Weights of a small transformer language model.
Size: 9 layers, vocabulary 8192.
MLP neurons of a small language model. Each row is named by its layer, matrix (up: input weights) and neuron, and shows model dimensions 192-255. Each number is 200 + 20 x the weight over its row's rms, rounded and kept within 0 to 999.
After each neuron's rows, "fires in" lists the words (lower case) most often at its 100 highest values on Wikipedia text that the model never trained on; "fires after" lists the tokens most often just before its 100 highest values on Wikipedia text that the model never trained on.

L2.up540,192,202,197,203,192,223,226,259,177,215,184,231,217,167,213,201,182,239,186,220,221,228,165,192,203,237,213,221,215,203,216,173,174,179,190,212,192,216,211,220,177,205,223,221,203,169,193,180,190,232,201,180,226,200,230,229,191,188,208,233,196,194,175,223
fires in: "the", "it", "be"
fires after: ".", "-"

L2.up248,193,160,218,198,169,222,181,208,170,201,155,193,193,223,197,218,181,184,175,173,206,215,195,208,186,203,205,235,209,199,166,194,167,218,198,201,262,193,222,201,235,174,206,173,221,195,224,193,217,237,207,208,202,185,204,191,187,158,209,182,224,187,178,219
fires in: "2000", "2001", "2011", "2006", "2010", "1999"
fires after: " (", " |", "|", " in", "-", "–"

L2.up790,215,205,191,205,180,227,211,194,173,193,191,205,177,176,215,220,187,235,221,189,200,212,190,189,200,223,194,195,173,187,217,188,152,190,195,187,194,179,223,176,209,208,196,182,192,221,202,207,211,202,195,203,206,184,181,179,176,179,197,233,205,183,182,217
fires in: "he", "hess"
fires after: "."

L4.up977,211,194,161,166,204,190,220,207,169,225,172,196,217,184,186,241,195,220,222,193,198,184,193,188,209,192,175,189,174,170,227,179,202,192,167,215,230,209,216,195,208,209,178,207,185,217,209,192,238,183,199,187,225,170,240,200,208,146,147,196,214,224,205,223
fires in: "such", "she", "he", "served"
fires after: ".", ","

L2.up1019,193,208,177,187,218,210,191,246,261,197,188,217,207,210,199,209,190,203,184,188,189,207,175,198,229,211,206,177,209,186,219,193,215,192,225,216,212,191,210,204,231,194,217,203,203,168,192,201,202,240,190,234,182,198,230,220,180,197,188,193,191,189,197,216
fires in: "united", "australia", "brazil", "california", "japan"
fires after: " the", ",", " |", ":", " of", "|"

L4.up641,169,221,181,181,234,212,180,165,211,201,191,188,218,178,199,213,209,168,228,183,204,185,172,186,194,189,212,214,247,200,220,193,193,191,194,207,182,192,202,195,227,163,193,218,176,165,197,203,190,189,199,182,169,221,214,222,204,205,191,177,211,178,197,238
fires in: "be", "beers"
fires after: " to", " can", " may", " would"

L4.up184,201,180,201,200,189,230,190,190,213,167,170,222,182,220,225,232,184,197,196,187,180,181,231,209,185,190,212,208,188,228,232,192,204,201,175,192,163,189,228,196,183,225,197,195,168,212,196,207,173,186,210,213,252,223,170,194,168,213,193,221,221,184,226,174
fires in: "in", "during", "later", "incumbent"
fires after: "\n\n", "\n", ".", "="

L2.up366,191,220,219,192,228,238,153,199,209,172,224,211,187,207,172,170,190,176,201,170,218,210,186,207,219,205,172,207,212,185,191,186,195,210,190,155,230,234,206,189,203,194,206,194,191,170,177,171,207,216,204,194,213,204,220,192,167,203,230,230,216,195,213,195
fires in: "she", "which", "when", "only"
fires after: ".", ",", "omp"

L4.up215,194,185,211,198,168,206,163,180,227,180,183,195,226,173,247,218,225,183,217,216,202,209,166,172,189,184,220,199,231,201,186,206,245,164,222,188,177,191,194,165,173,212,163,216,212,168,202,239,184,213,207,176,241,220,216,207,219,201,176,212,206,205,219,192
fires in: "the", "a", "aze", "i"
fires after: " |", "-", " \"", "|"

L2.up584,258,219,209,208,207,181,199,169,202,167,218,204,203,222,180,177,173,178,229,253,173,192,198,220,209,197,211,199,220,171,185,168,208,191,199,218,198,237,218,212,207,203,220,209,195,184,202,180,201,234,184,205,195,205,211,188,163,224,201,185,197,197,209,193
fires in: "in"
fires after: "\n\n", "\n", "="

L2.up158,193,191,195,213,204,223,201,213,204,207,199,225,224,196,200,222,224,204,212,211,190,202,187,208,196,222,185,205,213,174,207,203,218,172,180,173,215,222,181,206,210,183,186,181,210,226,195,237,183,224,194,225,197,191,222,197,240,181,225,218,218,186,189,208
fires in: "he", "hearing"
fires after: ",", " that", " and", " where"

L4.up1101,199,208,196,185,216,234,168,157,217,170,195,209,185,208,222,227,171,208,199,195,180,197,215,174,192,180,198,213,254,182,190,176,189,193,205,190,214,217,195,191,166,199,208,204,181,189,188,197,215,232,207,164,227,240,203,164,205,204,172,197,189,180,196,180
fires in: "0", "10"
fires after: " |"

L2.up813,202,186,208,252,178,224,183,192,197,229,221,188,185,203,207,239,209,174,200,191,218,221,199,251,189,216,166,171,168,187,210,167,207,222,167,197,209,203,185,188,176,192,210,193,209,177,205,166,183,202,188,195,219,211,224,178,189,233,171,175,194,215,202,211
fires in: "2018", "2014", "2023", "2015", "2006", "2019"
fires after: "|", ",", "-", " in", " the", "In"

L2.up358,207,193,188,171,188,209,200,157,199,198,167,223,196,184,214,227,185,170,180,223,177,202,184,227,183,180,205,232,179,218,214,193,235,198,225,215,171,216,220,199,188,214,150,195,171,162,147,198,186,156,173,202,217,187,180,213,185,223,196,202,185,204,202,193
fires in: "be", "beers"
fires after: " to", " can", " would", " may"

L2.up1138,187,194,228,251,218,214,200,218,239,195,230,196,179,192,213,213,210,219,233,209,215,187,242,179,200,249,175,203,222,164,216,186,201,179,217,176,201,223,193,207,205,221,194,231,201,165,190,206,178,189,207,238,219,211,186,212,188,205,189,180,213,203,242,187
fires in: "one", "3rd", "5th", "2nd", "7th", "4th"
fires after: " |", " the", "|", ",", " and", " is"

L4.up378,200,190,229,198,225,222,195,184,167,202,179,209,199,202,239,214,185,185,217,240,214,187,179,191,156,197,227,188,202,224,228,217,190,218,193,194,192,234,177,188,192,220,183,204,219,140,214,208,197,195,202,230,202,176,235,163,193,192,165,192,198,201,214,203
fires in: "20", "9", "19", "7", "18", "1"
fires after: " |", "|", " ("